Weights of a small GPT-style language model, trained from scratch on English Wikipedia: LayerNorm before each block, 6872 steps.
MLP neurons of a small language model. Each row is named by its layer, matrix (down: output weights) and neuron, and shows model dimensions 186-313. Each number is 500 + 25 x the weight over its row's rms, rounded and kept within 0 to 999. Numbers have three digits each.
A block is one neuron, or neurons of one layer that tend to fire together. Before each block is what it responds to, as a language model described it from the Wikipedia text at the highest values.

Description: Year and date tokens
L8.down132:530433497532486479517539483473509493473518523531477496540495481506517496542522516498531490505514499516484520515482478543527486491515465464500585460466499526481532499471519471483476497517520521469519485513482503506469521524496488493494486535501503458447484447546494488501509511485550508457515500495440520503535465488528476468507574527486479505479515448498500452517479463486508499501507
L8.down499:529512504517480459502496488492510470469488513436472515443565502571493500482488485493469462490548488455533528499512498520502508498530531507500507491537494483474509479509492501480549454524504531465504494499491495486481475549480532518464468499504492483459489490510521489559475486556534530489482539541490449526488523446516509503519557510528495508523536487502494510501500523504494546494510
L8.down915:493462484513517510480472497495498518499549487503509504490472459504483466474493480471466515509423526481488487465489532461458519518496481480548541508523441457455534473488461497505508471525516455513466504511525437496490496469491534498522478454471474477518500533547517507462541511511515525500504459482510473501490517454511506515488517522488495492525498490519440507516532501501527488505538
L8.down1911:480512508482514499548515501505458494507540477507462495474519477503481483459518454503538498498464521532505508491552518516531504510490488522504517509492505466434525464458510527490494480481505523532482469521492484490502495517459480498467543482494480512476522493473486464491524504439513520518473510527538507540503524519532527495488499470475482551553499494522526491530504512507513535519491

Description: Wiki headings and table cells
L10.down1519:463526456438481502480515524468470501463465474454530518547484521491470504450525512469499499524504491508521536517513494463507482577503464516453494507481496500506483521487539509482502487452487558502485487483506502554499480497482505483493515581466490494521530476541493484500480497490491499512532472405497533472503515556489477528565496547483450520508455482531528510482522466524512474512503

Description: Start after section heading
L8.down222:497495536493477503552510475506513550519495474474457461487536494492504512497511422566486502489480464530498488506531520485494455517504532490515490484521512489481479517510485509522463491481510468535495448535486505514536491510486469485505444541502523472532514507487534471477488472501474496514498521499506533504538489516459555507541512523482529528520525537514491499478472524566499534540490
L8.down1143:525556522493523494512499484504512507469467489505507509499514469505512487504517494531495533491485467498561505539511509508495478509485464532507488525563531489508446477484479508474491508497493542500501465543471558532546506550486508507516527498457504507481450547485498534511479502481484486542528472536536504474483519509508512485503479513530525481485473518535457529469506493487475503507486
L8.down1241:541473519456514506451473459529540465503512463496507487511506491502466490519527486508513471543515489526457489526536505503491485512499497468501521492487516509485512530502528479506453502467490483516491493550488499524443485509527486506517469519522468466486526513507512504486511461486482513492495484519524542502522459457487498505488519504516480546508546471448517419508445512533524446537513
L8.down1374:521533473521455491479469495527484461456519467523490507495521523520515481483497530495485535510500521521524502512529452467474515508541523478492491514534496459520507447448489517485506472467505507460484477484500533470528474511523485506519517442503474553484496514503512482480439495502483536490502477529524490500451522450544508469472536518505530513530506492476483534481521522531512513525527

Description: Years and clause links
L5.down269:465450517514483487495509472494483488501474527492516459566473525466509474492461491521493516494498455537477519509541511505530494518443489495489512509513500481529483461510515488466488498489509516489541517506461502505485516504463478504475492490525532522487516513483487507510486509498552454509504524501508499489461484488496508522469524507547482546488496515486496496472539515553514507469477
L5.down284:495516495480481495510448462471530537501500491494482564477503494470531516443511470507466472484469484496490501552541440508527476522510493487473504482540509524530486519484479546510500516449512519474524478521506449514499486480524474519497510481542475479502471493471506482467448490580434487509498511491479508513528482451510451522499517531503481475470489504494486468498534493492514522500481
L5.down487:481483504484496557480528510500534502500502504480501530558504523493466476504512520500526509505542534501494513474507429473480493492539506484509517498537462503525505504479488469499535499518474522517432475473516504488503546463520476466471490462480469518486511500492457504492492522537513509478520500500511495496501506544486456471492452536462522539487465477500482523507487520488516457503542
L5.down527:502496502472536475511520513498480516500546561489475464514465496518518508475502488509493509486524512450473525475473503501481499529482482512567517497484493476491513494513461497469513480502481519518436468499530481505469495502499467527518499505483506439519482511526511458502483472513526535509448457499452495519561466500484507458481447491513523505506476502523475490446532540489511496498525
L5.down557:482487457461460488511502474482487530511518551486499509505492589508510483520506510496484553498525517522484540494503481513538435497537508538484480453488494504534489533502510523486514489464490494482547509511545499486502560545466492488524517488508474493530495545473516469526472479508535483482508506499512473456515493468492482515472509465507509525483470482465504500457528486516504481491514
L5.down765:501495553534509491530500485525532524487506537522454491539511533465499481491451549505474502461521461522510531487512534492505531518474472547509540512496453516455520496482470517542511485503441515497489495494521491533502483498526501484515502509508522554515501508512490503485517489498521503486477510501551430554499474501499484517519498482500485509465489502493460533535513488470493458474532
L5.down1092:488486479554513511524520494520468500488522563502494466488470530515509524469468537496488497498497520536525515472525454539468504484484480536525458459480519479539476467451503508506514461495468507472488509495516481509556550509515479474508492487492495453501492525498499530505469533489466559510454490498499470480497525506486503495478465518495507482557465499461474514482507521515500513533507
L5.down1147:511497459474523509512479515509519471531530508536537492517522504485529499470497479545485492475508541482465486497468496513502509500521476475512523534483506484511445539535540459469471492532513505475512485433539494526461479472497478534492548486505497484457483493483492501469501516531478497473523458499530483474462483473494487469479532445484499486473484452516523470500508496505486506514523
L5.down1419:485497507532522481512548464496456494475479520466510526494476519498477512473499495474495512483513544472505491511487516478580462513524512529538508481499523489509514528523485529492524484463520489490515489519590510457469502517480507484523484519494507432525447503496541481464464495532545516516504428509478492543477503555483490516494529494469487471514502490531517503505500490551536525487501
L5.down1537:486530472512530520519518501486450495469501492515531502501489499461506531499465491582525509503480508508492451524502469484521515516505475517530489541513438466505530486531522510485513497463489516477505499489521493479514436493481521510482487509482503486488526496480530496514491507497527491485481489490515505577490527504474528529493496495545519536514471482521505499484497517436484475495497
L5.down1553:543490491505521479511519527494515501483512503478487511499479526549535516515498490485497496460502456446511544530508491514494479503467509513504504507505478546492492486454540478475466482496571532465525513491502533494496481500480478559485507510500505512523448473434469478491462526485479506505529447502483500457498483483485530509493517505504448512511473452538490499461514510500501522486494
L5.down1625:490467496467482506491521469453516544541457472538507508461506480534530519531521487497509488493508501507523480530493512520517527504512553512519498484505499546485465477531509566487524492506524537520510484520507523507517494518506508484480523468463521447531509543523538474473484482501479479483491552498484463475503477490480512531475538495498514484491494496519518517474535536530570502482501
L5.down1751:509478533555481487497477525480531515510520504507461502509485521506501522478496491512496499470501518528482502548506487448476483484454483488515540470505477524533511516482546514506452494480461496498511490504535468500499507506492487531506490501508501488506468468454509484502513458515491502526476533514488461524512523512521537493438481516482473514533533491487503494479470501490534452486511
L5.down1890:477499511484476534523532475497432486494489531505526479518499477499516468476448494528494489549503495463490479510503526519426488495504501529498478436503526497524518482513489530520509530476510526491478468517517487488515501543505553457498526503482489504554471520481546492492501476516484489493479515489491477479531507449538476493495516491540510483515481534512429477470517495474505506502504
L5.down1941:490475509489502499505521487489523523526556505478512536534463544512540514497500503502506500492497510500515509524530483490509465531493478493481474465514478533526557524506485529473510457497493482507498489498554527531470481462485504498487510514466527496497494534502550493451536527517525465493511534490494496481510459486475518483444526470482476524484482493463477528473524567492531521483499
L5.down2023:528498522486519512486533488468493517520477498552489508482532473511517472496527512515484482497498486489498490513491464503519511502495526489486559511497534462500504474516533528526463460509486483487447554489515465543494495500523488483488527462477508470492471536513548534525474511500538475508489496496509498503493530536492459481501508445490516481521421469488491508449490503469534463515506